config = dict(
    n_layer=16,
    d_model=320,
    n_head=10,
    n_kv_head=1,
    head_dim=32,
    d_mlp=448,
    vocab_size=32000,
    activation='swiglu',
    norm='rmsnorm',
    norm_place='pre',
    norm_eps=1e-05,
    positions='rope',
    rope_base=10000.0,
    rope_fraction=1.0,
    qk_norm=False,
    attn_scale=0.177,
    bias='none',
    tie_embeddings=True,
    parallel_block=False,
    init='normal',
    init_std_qkv=0.0198,
    init_std_o=0.0035,
    init_std_up=0.0198,
    init_std_down=0.00296,
    optimizer='muon_variant',
    lr=0.00119,
    beta1=0.95,
    weight_decay=0.0,
    lr_head=0.0045,
    warmup_steps=200,
    schedule='wsd',
    decay_fraction=1.0,
    decay_shape='linear',
    final_lr_fraction=0.1,
    batch_tokens=131072,
    seq_len=768,
    doc_mask=True,
    train_tokens=1332000000,
    steps=10163,
    dataset='wikipedia_en',
)
MLP neurons of a small language model. Each row is named by its layer, matrix (gate and up: input weights) and neuron, and shows model dimensions 176-271. Each number is 200 + 30 x the weight over its row's rms, rounded and kept within 0 to 999. A neuron's up and down rows have the sign that makes its largest values positive.
After each neuron's rows, "fires after" lists the tokens most often just before its 100 highest values on Wikipedia text that the model never trained on. A number after a token or word is its count.

L10.gate276,217,191,206,199,160,180,217,192,114,216,208,215,186,240,176,172,178,172,217,184,168,233,196,150,221,172,232,201,177,242,226,238,187,153,186,245,230,181,218,170,192,237,161,196,298,201,211,180,196,162,207,157,233,146,195,174,208,230,213,151,219,213,208,136,175,213,183,161,217,248,176,227,182,225,182,216,132,199,181,246,215,199,174,172,228,230,160,169,236,210,213,209,171,151,143,181
L10.up276,225,170,153,211,182,202,166,193,249,214,194,183,164,197,168,239,212,195,170,218,158,113,221,197,137,154,223,222,161,215,159,172,155,248,198,227,189,246,147,219,184,251,143,198,225,209,235,187,159,211,199,219,181,201,185,235,232,216,192,218,225,182,240,207,208,104,191,167,203,186,246,182,195,174,152,191,188,247,197,168,222,243,192,195,238,249,201,196,234,163,266,178,177,193,147,140
fires after: "\n" 27, " al" 16, " Al" 12

L5.gate444,185,240,207,179,168,184,156,266,236,184,200,184,167,177,217,190,133,181,206,214,213,171,140,240,206,201,221,217,238,193,194,210,174,120,251,216,193,237,151,274,200,217,173,226,190,181,196,186,180,180,175,199,205,233,237,199,218,215,194,168,186,215,204,171,215,233,172,248,178,244,179,198,204,133,181,270,227,207,221,179,200,260,204,229,227,244,210,195,179,228,184,175,231,212,156,246
L5.up444,177,163,208,198,185,221,163,197,153,212,175,178,158,207,227,192,228,219,195,210,229,219,191,200,210,169,207,179,141,229,216,207,190,253,206,191,183,225,214,239,189,169,161,191,164,201,192,209,214,244,190,224,197,192,198,181,237,222,237,191,123,230,212,151,183,161,156,194,262,203,190,211,209,224,185,215,169,242,144,195,204,201,232,221,225,242,205,134,288,144,220,229,211,223,174,158
fires after: " (" 24, "-" 15, "(" 8, " http" 7, "." 6

L11.gate290,147,237,240,174,198,163,175,237,245,166,204,202,211,163,198,178,231,228,247,200,214,188,173,206,250,226,214,211,214,240,162,157,210,222,212,186,210,157,195,188,236,205,253,171,235,179,181,202,180,130,176,168,196,182,164,216,161,196,192,235,191,202,208,173,199,228,166,218,230,226,171,201,155,192,206,191,209,215,168,157,204,188,183,150,185,166,252,164,206,204,172,211,207,257,181,245
L11.up290,214,178,227,179,239,158,144,126,254,190,198,163,241,183,189,216,215,214,230,209,200,132,156,206,202,180,224,185,185,193,165,178,148,194,232,168,186,179,238,192,184,186,145,163,161,199,197,266,248,235,196,186,189,232,233,166,162,201,191,211,116,262,215,211,190,185,184,214,188,174,211,222,183,183,144,193,231,216,214,169,203,182,223,246,225,234,172,164,198,129,202,277,202,234,191,254
fires after: " (" 20, " Graham" 12, "chai" 8, "-" 6, "par" 5, "m" 5

L2.gate276,196,161,166,196,190,212,186,96,245,142,223,147,173,173,205,176,209,204,143,238,219,171,242,206,192,157,210,237,210,209,161,235,191,153,207,137,197,187,176,176,221,162,159,242,162,254,242,251,216,179,199,155,213,216,193,204,185,198,227,234,220,158,209,197,178,175,220,197,164,243,231,250,246,219,167,177,211,240,200,173,215,190,137,195,168,178,203,184,187,246,185,163,177,228,257,215
L2.up276,249,165,211,181,172,222,227,142,268,187,222,272,230,225,230,212,152,238,224,113,177,173,180,219,223,207,207,219,229,219,174,251,181,217,162,170,219,156,201,198,184,154,168,187,164,146,188,194,194,168,155,200,222,182,223,240,221,256,165,234,217,175,158,208,198,187,191,218,210,228,217,219,163,116,179,245,192,221,199,211,185,188,169,224,197,170,190,171,211,205,191,154,229,197,234,198
fires after: "\n" 86, "==" 7

L2.gate385,181,220,225,254,184,243,202,196,169,161,194,154,208,175,242,192,192,204,177,166,196,173,192,213,192,243,251,220,226,179,148,206,171,206,258,205,226,223,219,158,214,193,179,149,190,196,177,166,212,241,167,209,196,179,263,129,225,139,175,221,245,173,240,120,215,223,198,162,201,207,201,175,174,267,206,230,180,206,180,166,251,214,231,186,177,227,189,256,199,182,239,250,201,198,186,255
L2.up385,192,185,298,186,205,176,203,224,231,203,194,171,222,150,225,206,185,144,152,222,209,142,141,245,220,203,239,199,212,207,165,144,226,186,230,174,202,162,203,284,189,228,189,161,199,246,168,209,204,184,217,176,178,173,227,189,173,236,197,194,236,206,237,209,226,148,230,189,197,189,188,185,243,195,174,217,164,167,142,176,269,211,262,210,237,196,222,194,232,172,174,216,219,168,127,204
fires after: " |" 35, "|" 15, " -" 5, ";" 5, ":" 5

L13.gate229,238,192,207,240,220,189,208,198,187,179,221,268,151,220,181,218,130,213,190,238,200,187,191,216,264,158,212,223,198,182,119,221,229,199,180,236,178,208,207,100,166,240,193,195,181,222,244,184,229,166,213,212,212,174,219,242,241,208,185,233,169,209,181,127,224,188,176,186,192,184,216,206,228,194,221,190,210,186,264,139,211,204,181,234,209,195,208,141,232,185,245,201,185,151,201,200
L13.up229,207,187,148,156,191,239,206,190,166,211,247,227,197,187,196,179,197,208,213,168,223,200,159,124,199,226,180,183,228,243,164,213,179,272,253,189,195,188,197,179,193,200,196,222,265,189,141,169,164,192,195,173,274,185,206,200,201,176,121,211,229,227,240,194,193,218,235,190,202,178,191,214,229,184,187,233,169,199,200,234,217,129,201,238,185,222,192,212,191,214,181,208,153,235,213,194
fires after: "." 82, ".\"" 4

L5.gate328,216,172,201,208,216,135,202,163,210,170,140,181,202,168,210,177,165,292,181,226,155,219,237,163,184,241,184,219,218,209,183,195,220,175,205,220,221,156,197,212,182,185,147,261,220,179,217,173,162,195,220,155,191,214,292,203,110,133,211,184,194,167,240,204,191,190,199,208,128,168,187,228,230,243,188,244,196,220,234,213,191,232,199,129,171,206,212,220,193,195,177,218,158,214,162,212
L5.up328,215,223,168,248,234,224,169,136,154,196,234,204,191,244,263,202,209,200,169,218,194,180,179,205,211,181,235,224,234,179,200,252,173,182,189,226,233,129,152,197,198,218,149,207,125,147,215,234,200,191,144,220,215,205,212,215,199,209,174,191,149,201,226,172,218,250,224,186,169,248,251,170,181,160,224,219,130,182,235,225,192,232,228,279,234,152,222,245,264,201,194,223,200,113,225,176
fires after: " |" 78, " Flame" 9

L10.gate288,189,193,249,191,215,173,209,167,164,198,204,231,210,221,210,190,229,205,174,229,171,146,202,154,155,192,184,201,163,201,227,155,180,145,211,204,133,159,237,190,245,205,185,210,226,178,137,195,250,214,254,239,199,209,241,207,215,176,221,188,228,163,194,187,209,237,202,191,236,240,220,232,203,221,188,206,175,196,221,251,197,166,190,208,149,204,230,216,216,171,196,193,198,202,242,142
L10.up288,212,219,167,198,147,204,221,214,210,217,173,175,174,123,214,153,199,169,247,244,243,203,177,165,191,215,210,237,227,198,254,202,183,197,199,176,148,208,251,153,210,227,212,233,235,175,211,157,126,140,178,177,225,214,185,215,223,161,208,131,183,191,225,199,215,198,264,258,208,174,238,180,242,200,256,145,198,235,186,168,250,165,248,186,182,198,211,226,216,226,176,212,170,194,212,205
fires after: "\n" 46, " 0" 7

L2.gate386,185,225,196,162,223,240,170,209,187,243,225,247,175,169,202,209,168,187,189,216,244,236,239,231,168,178,189,197,264,182,184,173,294,221,203,228,203,237,170,196,221,232,211,178,209,182,167,233,246,225,201,177,185,196,204,183,214,174,189,215,177,226,279,188,197,194,249,218,207,184,217,163,233,217,183,168,193,211,212,215,184,172,211,197,241,237,179,182,181,203,223,219,204,185,153,238
L2.up386,237,169,217,205,234,194,204,156,195,196,179,185,176,169,216,161,200,201,236,219,185,195,210,252,196,191,173,231,168,210,182,164,190,242,287,178,193,230,183,148,229,195,173,214,167,199,237,168,149,173,197,205,207,257,223,210,160,177,233,249,220,206,205,146,171,199,242,195,190,230,228,206,235,197,186,241,186,203,210,241,224,184,206,238,180,188,214,181,207,203,257,162,149,184,221,184
fires after: ";" 94, ":" 4

L13.gate215,215,231,199,158,206,230,178,243,176,202,127,172,212,222,204,232,200,209,178,206,223,224,197,228,180,216,163,223,219,185,153,202,214,234,177,196,168,231,172,233,199,211,204,181,239,228,154,188,192,203,249,196,195,204,194,217,241,209,222,222,207,158,235,256,207,250,179,129,200,128,191,234,221,180,184,195,158,255,205,235,150,219,214,170,127,237,199,255,215,153,184,194,292,167,185,184
L13.up215,194,203,233,200,178,160,241,221,186,204,236,194,234,212,222,201,150,245,182,191,172,183,227,187,220,227,212,223,219,220,138,225,196,195,222,213,233,239,169,246,204,241,142,163,191,186,221,201,186,170,159,149,204,179,192,209,186,190,183,153,234,241,228,206,188,240,145,160,251,231,225,173,171,230,190,221,176,256,264,255,225,203,181,191,207,202,200,196,179,183,222,179,232,171,231,124
fires after: " |" 53, "N" 4

L2.gate175,131,138,250,240,203,195,177,194,210,204,246,214,253,244,208,164,148,200,198,144,182,204,182,200,203,196,175,204,177,163,211,201,182,165,238,222,137,219,190,173,230,202,163,185,148,268,119,159,239,214,210,153,223,127,245,238,231,188,191,183,199,179,208,197,178,175,187,215,160,205,236,222,158,188,171,188,196,216,249,175,173,203,257,198,226,164,167,145,259,213,198,221,194,139,227,203
L2.up175,146,186,227,182,156,193,243,241,202,167,267,218,186,216,164,201,214,174,157,211,181,184,180,200,153,191,174,227,227,195,252,209,206,165,199,204,182,207,184,189,200,241,197,214,229,177,183,241,173,235,232,166,202,185,221,172,165,207,186,172,190,186,243,193,162,286,221,157,246,170,240,216,180,196,152,212,141,197,147,227,181,204,204,166,172,226,216,187,195,190,221,238,206,146,198,233
fires after: " |" 87, ";" 7

L9.gate252,158,202,186,194,232,176,222,181,180,204,209,232,154,193,193,203,240,149,255,191,176,182,213,222,219,190,228,192,165,220,177,190,237,165,148,145,180,129,215,210,229,180,174,220,214,192,207,229,213,161,161,209,199,238,232,210,251,193,166,253,253,166,183,173,220,221,169,261,230,191,214,197,218,170,247,178,225,223,190,212,230,221,188,198,219,266,254,186,206,259,179,184,223,204,204,218
L9.up252,198,157,185,256,177,168,171,157,255,202,212,171,163,175,181,235,126,149,226,150,196,194,225,233,239,198,185,222,251,150,174,206,200,276,217,238,237,246,170,219,264,180,208,201,184,202,262,208,167,190,197,238,215,210,210,193,155,182,185,245,256,174,223,182,209,139,184,206,178,162,189,154,211,180,197,188,217,133,186,267,200,175,194,181,216,199,195,189,174,195,199,113,208,205,231,201
fires after: "==" 26, " U" 24, " ==" 6, "===" 5, "\n" 4, " ===" 4

L5.gate310,113,128,213,141,198,180,198,239,202,201,212,227,209,193,217,190,188,206,150,217,156,227,232,169,234,187,202,252,162,139,196,229,199,206,183,189,170,180,129,187,235,190,198,145,176,206,143,201,236,237,155,187,210,217,230,197,158,208,234,195,184,191,194,123,232,159,199,188,159,158,127,166,163,190,198,186,171,168,206,172,210,237,204,176,209,205,248,218,233,179,153,199,171,132,189,187
L5.up310,164,185,240,161,212,211,225,216,179,263,196,234,220,177,245,187,213,220,181,205,159,205,259,152,191,205,223,226,223,166,222,271,231,188,222,202,174,216,181,199,226,221,269,166,115,202,226,259,196,155,188,220,310,172,210,269,211,252,233,185,148,192,168,163,180,176,193,230,209,205,184,224,163,254,246,182,168,226,223,187,235,227,177,193,200,180,185,171,163,176,185,193,251,213,211,170
fires after: " |" 81, ")" 9

L3.gate368,198,227,150,218,195,223,230,218,102,179,183,177,188,183,210,161,186,173,226,252,194,178,206,211,169,234,250,276,224,171,220,152,237,187,202,219,170,157,210,238,190,182,198,169,217,160,150,239,248,189,140,225,229,230,203,205,147,154,193,224,201,243,217,275,172,214,199,215,164,251,179,178,183,216,223,170,177,159,183,182,167,203,231,205,198,206,207,229,210,202,180,186,146,189,230,185
L3.up368,185,179,191,197,190,253,187,167,233,240,217,220,162,215,214,210,217,186,226,211,172,202,227,184,228,231,215,189,221,161,194,158,197,198,207,161,215,182,189,194,213,237,225,119,174,164,220,203,148,229,229,198,218,249,217,172,164,219,172,234,173,182,228,231,155,192,219,202,201,224,207,172,187,134,185,212,148,214,203,220,200,206,210,194,189,213,226,250,182,216,178,229,221,183,208,98
fires after: " |" 34, "|" 19, "-" 5

L12.gate76,216,214,196,144,192,152,184,268,183,186,185,227,210,191,217,174,222,218,216,193,187,232,241,159,185,248,226,175,206,138,213,235,197,209,155,195,158,169,154,204,158,213,162,192,156,193,213,215,194,183,221,262,147,193,230,180,239,220,197,190,147,192,176,241,212,142,174,213,184,190,167,134,221,188,172,185,203,224,263,179,213,174,233,175,235,229,178,158,264,145,147,264,260,244,208,258
L12.up76,199,139,178,185,192,206,199,150,191,188,196,201,194,196,214,215,171,180,191,226,202,240,232,207,166,196,189,170,160,186,184,170,172,216,196,201,150,139,214,269,217,157,194,227,172,251,180,184,255,212,195,215,157,213,222,237,225,181,221,210,213,203,180,207,189,227,240,149,163,191,186,169,172,222,114,206,222,234,223,153,195,191,224,199,188,195,217,171,157,201,160,164,230,209,210,237
fires after: " as" 15, " was" 12, " is" 11, " the" 10, " became" 8, " a" 7

L12.gate200,218,205,258,192,227,219,170,216,143,195,230,179,211,254,220,172,233,162,211,204,188,205,217,243,245,239,182,191,180,169,216,213,253,225,260,163,162,189,197,207,197,204,205,176,247,248,159,227,161,204,185,203,213,178,218,188,230,193,218,207,278,205,195,211,198,174,158,229,178,217,232,187,168,182,152,213,187,187,186,241,198,234,184,173,228,270,234,213,161,197,231,249,222,177,148,191
L12.up200,141,159,182,233,146,210,234,208,203,196,190,166,192,221,204,134,196,168,155,237,271,193,175,202,199,164,181,106,193,178,179,247,260,212,214,173,229,149,187,279,243,247,210,185,201,166,224,205,170,184,235,236,177,208,112,229,205,184,256,219,215,144,202,164,193,221,187,152,209,164,179,147,178,236,193,249,229,205,172,221,207,203,194,161,187,221,191,191,170,223,244,158,219,202,152,230
fires after: " |" 57, "|" 10

L12.gate394,192,191,236,138,216,172,177,170,230,181,188,172,175,229,191,191,208,233,203,149,220,210,202,203,197,204,215,203,171,220,209,184,204,248,261,180,228,238,151,246,186,216,150,178,140,147,179,230,210,190,167,168,202,227,179,174,206,195,175,164,205,177,207,188,155,214,207,216,182,191,223,184,271,169,221,226,199,204,194,229,229,196,205,219,249,209,192,225,113,210,245,204,199,222,175,229
L12.up394,168,212,148,217,209,162,157,217,239,161,226,190,252,214,245,203,195,231,201,225,146,198,126,192,198,172,188,207,188,181,218,202,217,232,141,193,243,199,212,180,197,201,202,188,226,186,219,188,199,135,186,249,173,236,198,187,178,162,187,193,197,213,177,227,187,163,169,221,198,232,255,194,251,236,180,286,211,187,190,213,226,226,246,203,153,114,242,151,185,198,180,182,196,170,149,254
fires after: " |" 56, " Apps" 10, " " 5, " Total" 4

L8.gate418,174,209,179,166,184,205,203,188,222,149,197,177,183,97,191,204,152,176,225,248,234,181,224,241,233,166,235,238,191,184,168,196,230,217,235,223,199,257,178,175,189,173,173,241,211,181,156,231,233,216,171,212,260,183,237,201,205,184,179,250,226,226,204,137,237,194,197,242,177,202,239,180,217,210,201,197,231,205,260,232,172,193,209,232,244,190,189,209,195,204,169,155,168,204,267,202
L8.up418,157,224,168,197,197,228,199,175,219,210,205,178,181,176,216,148,204,203,223,200,224,226,217,193,207,230,190,232,228,166,170,175,220,245,136,201,184,201,234,123,234,206,164,219,230,195,181,207,194,119,203,213,152,218,215,271,194,225,159,207,210,218,203,200,254,197,216,238,209,218,192,172,195,180,216,197,242,180,236,188,181,210,161,221,176,195,212,192,191,221,192,201,162,178,179,155
fires after: "." 75

L11.gate436,191,197,191,166,231,203,221,193,140,180,165,246,187,190,220,238,168,230,240,221,226,209,196,252,212,216,228,185,192,182,180,210,252,221,179,183,227,179,234,231,189,161,240,218,195,184,239,174,180,155,131,173,210,194,162,185,193,229,190,228,227,244,169,175,192,200,204,208,228,206,201,231,168,180,237,207,134,202,197,233,147,215,220,168,165,249,196,251,164,165,175,242,212,224,157,190
L11.up436,216,197,186,199,184,187,274,186,257,192,181,264,180,147,272,155,166,238,236,159,193,199,223,240,147,166,219,217,214,153,242,157,187,196,199,208,215,179,229,181,203,183,217,254,229,197,182,199,209,221,220,242,152,198,187,204,136,238,223,168,180,229,233,191,190,219,220,242,189,171,212,207,187,256,190,166,242,204,188,214,168,166,190,180,190,141,202,200,179,142,203,189,128,177,191,200
fires after: " |" 40, "|" 33, " /" 6, "\n" 5

L9.gate6,201,218,186,208,206,229,236,128,192,185,187,197,205,155,239,194,217,169,179,207,214,173,221,236,189,207,205,237,252,221,206,201,257,182,184,219,185,238,194,189,266,253,213,237,165,214,223,239,236,174,216,126,193,180,188,222,198,156,236,232,180,185,177,211,223,182,149,215,205,157,188,179,238,187,213,240,223,134,235,184,216,162,158,230,208,174,233,259,267,206,202,140,220,252,205,174
L9.up6,219,218,183,173,151,220,157,175,207,186,151,202,182,152,198,150,224,152,187,222,190,198,214,210,179,209,187,187,210,173,209,185,244,215,175,223,136,226,221,209,219,212,224,212,160,178,260,177,164,201,180,216,268,219,174,213,180,169,208,156,147,191,201,198,172,167,209,225,203,188,196,229,222,230,156,201,220,189,212,180,203,177,199,259,186,232,206,229,210,197,191,129,202,213,172,224
fires after: "\n" 29, "." 13, "===" 5, " ===" 5, " As" 4

L10.gate279,202,263,198,230,210,184,260,180,173,275,204,145,249,277,213,219,172,203,202,200,208,217,214,201,215,187,209,197,189,227,249,145,220,228,173,240,169,247,193,221,197,247,189,195,194,201,177,196,190,159,213,229,193,160,169,223,153,191,130,275,181,234,200,205,203,205,190,228,218,212,204,233,225,218,194,214,186,170,211,203,223,181,170,163,186,173,263,184,238,193,167,155,268,207,198,233
L10.up279,247,249,178,150,201,168,193,193,189,197,185,226,243,238,207,215,183,172,137,238,179,215,162,183,246,202,240,227,186,188,246,188,207,206,142,174,209,201,169,144,235,200,203,188,198,190,213,219,202,234,182,191,218,221,216,208,212,152,213,242,246,196,171,199,200,215,233,196,186,167,229,216,230,183,173,211,188,204,177,211,190,230,198,217,254,221,249,211,207,227,209,218,235,246,257,278
fires after: "==" 36, " ==" 21, "===" 4

L13.gate164,247,191,171,218,236,230,224,243,194,151,191,223,167,178,239,194,172,222,176,196,177,223,243,204,205,218,193,215,247,158,239,224,191,152,234,177,201,235,179,211,133,214,196,185,146,140,174,177,166,230,245,171,234,215,202,183,250,212,214,194,237,145,169,243,293,181,227,228,263,204,230,163,222,211,187,262,236,174,189,221,176,140,226,242,173,189,158,174,253,228,144,155,189,156,174,213
L13.up164,175,131,224,229,201,220,224,224,190,213,196,231,213,228,202,157,186,200,210,168,133,203,196,188,178,244,194,202,227,166,242,218,165,188,275,177,187,236,219,152,239,159,213,223,185,201,143,260,244,203,233,259,192,198,171,206,238,210,198,238,138,253,179,160,181,225,184,213,200,178,208,170,221,210,226,232,209,143,226,152,209,252,191,221,214,208,200,202,217,232,221,217,194,218,133,245
fires after: " |" 53, " 3" 8, ":" 7

L9.gate108,212,201,196,193,227,213,166,193,194,180,170,180,179,195,255,261,226,155,156,216,143,221,169,172,211,174,184,210,190,126,207,183,198,266,220,192,210,215,175,184,211,245,188,181,217,191,151,208,196,192,166,251,197,151,196,202,187,205,154,204,181,185,151,191,273,235,255,265,164,174,206,185,255,200,180,149,192,207,196,238,194,178,246,188,196,179,194,221,223,219,228,227,180,200,213,189
L9.up108,236,197,225,159,246,245,180,200,155,181,164,200,197,167,187,174,195,242,260,253,194,211,256,235,230,185,306,198,178,218,180,216,216,131,223,198,135,218,220,208,202,211,228,219,230,245,251,205,206,241,221,224,173,214,181,212,238,186,160,151,194,209,170,199,169,173,168,201,228,252,162,207,174,173,202,150,117,241,189,178,183,185,201,239,226,230,182,203,168,271,132,197,156,211,178,177
fires after: " did" 16, "'" 12, " were" 7, " is" 7, " was" 6, " does" 5

L9.gate402,204,223,208,195,167,173,174,195,220,214,183,253,143,187,158,200,193,210,222,217,156,218,210,170,196,167,215,235,165,230,213,152,231,251,140,228,201,209,167,143,134,154,168,204,202,201,222,190,281,146,237,199,219,160,181,138,199,207,188,254,207,213,190,248,196,181,193,185,224,197,208,205,140,218,236,174,183,229,239,212,224,257,222,256,188,219,205,257,235,160,187,194,164,211,235,207
L9.up402,219,216,173,126,230,173,218,234,216,198,164,211,199,205,192,192,188,188,178,238,226,183,214,201,206,185,193,203,180,192,175,196,161,202,184,185,252,233,250,166,185,162,236,225,213,205,238,273,208,217,228,218,216,222,150,196,212,218,225,208,228,226,206,185,188,198,145,195,186,215,182,200,144,165,262,208,204,169,189,172,224,156,201,200,190,222,139,164,213,204,203,253,215,241,200,244
fires after: " |" 58, "\n" 31

L2.gate239,185,187,200,181,181,251,245,218,226,164,232,213,231,216,198,192,169,175,193,215,247,217,220,206,208,182,141,227,165,133,178,251,215,219,238,155,239,159,173,187,212,226,191,241,229,232,206,158,210,218,187,189,195,171,190,199,187,192,165,195,221,106,258,186,148,237,166,251,155,160,194,192,227,209,166,229,191,230,150,200,153,226,207,228,252,187,199,230,171,197,182,185,215,181,201,215
L2.up239,220,147,187,138,167,204,205,178,214,177,214,199,187,228,259,213,172,182,227,206,178,215,205,264,203,181,199,199,145,199,185,188,227,153,196,233,211,194,189,208,221,189,240,230,156,208,243,190,190,222,225,254,215,175,170,164,142,195,162,219,218,166,229,225,178,209,164,184,212,190,175,224,215,171,146,210,191,172,183,196,240,171,184,195,156,179,197,209,174,209,199,223,164,235,243,195
fires after: "\n" 25, "." 23, "==" 9, " was" 6, " he" 4, " " 4

L13.gate241,231,169,183,216,180,201,216,178,190,185,192,211,173,168,222,181,254,216,196,231,206,241,129,171,175,217,263,204,199,158,193,225,254,148,196,198,171,207,219,190,199,208,188,141,267,212,216,165,162,128,187,195,162,219,197,227,163,207,213,199,194,186,199,160,168,185,168,256,163,231,198,186,191,223,161,167,221,144,222,271,259,165,175,144,173,214,227,246,216,216,194,228,210,258,224,199
L13.up241,206,211,260,221,184,209,210,203,181,179,170,134,214,225,214,199,213,259,215,212,155,260,189,191,187,209,248,174,170,205,134,226,179,173,159,239,186,193,161,151,190,163,212,181,199,203,213,259,224,184,235,167,185,185,239,170,200,248,217,261,161,182,208,194,172,158,225,174,189,181,212,186,167,178,160,242,197,195,192,183,214,150,215,186,199,168,240,190,221,225,199,199,213,197,189,171
fires after: " |" 44, "N" 20, "." 7

L11.gate378,200,235,256,239,200,179,198,234,245,220,211,243,191,241,212,207,227,173,215,166,130,225,167,143,186,195,161,197,144,201,174,244,219,187,265,135,188,163,208,202,199,241,152,164,217,188,220,199,227,193,178,169,142,193,212,173,199,233,155,193,207,186,185,153,210,209,165,204,199,196,174,209,165,204,210,251,226,179,217,222,225,206,136,260,216,205,205,209,215,184,154,190,192,222,211,188
L11.up378,204,167,155,228,199,210,158,213,242,143,160,182,193,191,211,220,185,140,223,252,238,247,184,212,223,218,221,263,210,173,207,192,229,264,158,174,187,252,152,188,214,143,176,187,147,269,191,210,239,171,227,216,150,207,207,179,172,196,168,206,203,174,201,251,210,160,173,217,146,188,169,161,204,171,167,182,154,164,223,210,204,219,199,214,182,205,162,192,221,154,176,233,228,176,203,205
fires after: " the" 41, "-" 9, " a" 4, "'" 4

L10.gate219,227,222,200,215,182,182,195,219,198,217,235,199,156,262,196,239,218,185,211,255,220,187,213,205,191,160,208,217,268,150,170,174,199,195,175,163,164,114,214,226,199,169,212,114,229,241,197,157,181,199,204,143,176,203,214,195,238,209,179,166,224,184,174,237,171,179,169,166,99,198,200,252,152,198,259,151,235,243,202,205,232,192,214,200,228,168,200,163,262,193,194,192,197,248,193,225
L10.up219,207,180,173,242,211,141,187,166,230,171,179,189,249,248,166,184,188,192,165,179,220,155,154,237,187,258,187,180,220,223,217,254,243,163,178,241,204,151,194,192,220,191,126,191,235,204,192,240,198,168,174,233,211,200,196,251,212,192,214,244,222,210,241,180,168,224,226,205,164,228,209,215,156,185,194,215,205,219,175,178,162,179,158,190,266,217,180,211,174,234,205,213,241,245,174,172
fires after: " the" 22, " a" 18, "\n" 9, " is" 7, " an" 5, " The" 4

L12.gate140,241,207,189,192,220,209,195,177,227,163,123,194,208,184,243,193,236,202,247,245,207,266,230,216,242,161,160,223,246,207,241,231,206,179,174,209,181,207,239,221,181,152,155,178,141,162,170,217,161,162,234,192,235,138,204,178,224,202,192,183,175,189,181,245,184,202,226,183,218,247,169,196,180,189,228,192,176,197,212,206,187,201,205,202,208,243,158,256,232,247,217,222,186,187,218,230
L12.up140,202,158,149,172,242,143,249,221,259,223,131,214,230,217,171,179,252,209,237,241,197,168,233,178,154,209,200,194,212,136,190,168,226,181,245,235,183,228,198,186,187,221,155,221,187,132,182,194,197,243,242,177,217,208,194,169,207,208,181,210,233,226,189,209,128,199,170,220,249,216,183,214,235,214,155,157,210,216,221,138,147,249,194,202,225,208,221,170,253,193,182,209,194,213,194,172
fires after: " |" 41, " ft" 12

L5.gate442,211,190,153,220,242,192,163,211,179,191,207,186,133,232,201,218,171,158,193,186,233,146,169,201,166,200,163,245,194,200,185,234,181,197,193,158,257,184,228,197,181,129,183,195,231,184,237,157,239,177,289,231,218,151,229,204,190,208,172,191,217,210,230,225,213,213,221,189,180,197,210,217,197,178,223,208,200,258,203,187,211,233,199,194,156,216,183,226,172,227,203,194,147,181,209,205
L5.up442,167,239,185,226,202,234,242,231,184,188,230,178,211,197,218,188,162,203,198,207,215,175,207,236,174,146,191,163,246,230,198,240,187,195,215,258,186,152,228,169,178,190,189,174,178,234,183,227,157,246,145,230,201,244,257,186,226,217,194,229,206,181,173,252,139,198,199,196,184,146,227,154,222,149,154,170,162,182,221,237,241,159,202,207,171,172,156,178,142,214,191,199,203,252,171,191
fires after: "." 59, " °" 4

L9.gate123,265,175,207,172,290,198,192,202,175,158,209,152,190,206,215,239,203,222,219,213,220,180,251,203,176,216,241,191,172,221,268,208,203,199,209,192,197,213,219,202,211,220,164,234,234,242,159,242,218,145,219,204,223,170,221,174,223,219,182,164,176,167,199,165,208,179,199,165,179,173,181,229,116,209,192,217,179,145,215,221,216,126,163,185,187,192,238,185,265,210,198,212,167,222,213,175
L9.up123,254,164,170,178,239,233,199,200,217,130,219,172,183,219,203,237,183,199,199,230,261,189,230,157,142,243,215,225,149,233,189,231,199,222,227,222,182,238,232,191,195,224,183,179,240,210,201,237,211,135,158,214,226,171,141,177,251,206,136,187,192,241,235,131,223,223,228,201,169,195,204,220,131,220,219,275,174,200,225,176,227,179,189,204,177,176,217,176,231,217,229,244,176,177,212,146
fires after: "\n" 50, "." 42

L11.gate344,177,108,213,178,189,170,179,202,156,92,176,221,155,241,229,185,212,259,216,260,161,205,178,240,232,193,198,169,181,244,204,161,184,191,179,186,152,189,214,198,137,198,203,254,262,164,199,196,185,148,174,228,206,217,203,177,199,234,203,210,212,242,257,206,192,201,237,212,199,204,173,235,226,157,189,201,142,206,203,185,240,222,155,153,221,227,189,177,249,193,258,189,240,202,201,249
L11.up344,169,255,156,190,228,196,228,253,235,214,246,230,140,116,231,230,149,192,171,229,227,237,223,181,188,186,242,274,225,188,199,225,224,189,215,230,252,213,235,217,214,230,184,207,165,202,162,248,220,184,188,203,193,205,230,195,233,192,227,232,140,131,135,159,200,214,166,203,243,151,201,165,198,254,176,189,168,175,226,162,172,225,261,211,157,96,244,201,212,191,222,186,134,212,213,186
fires after: "." 73, "\"." 4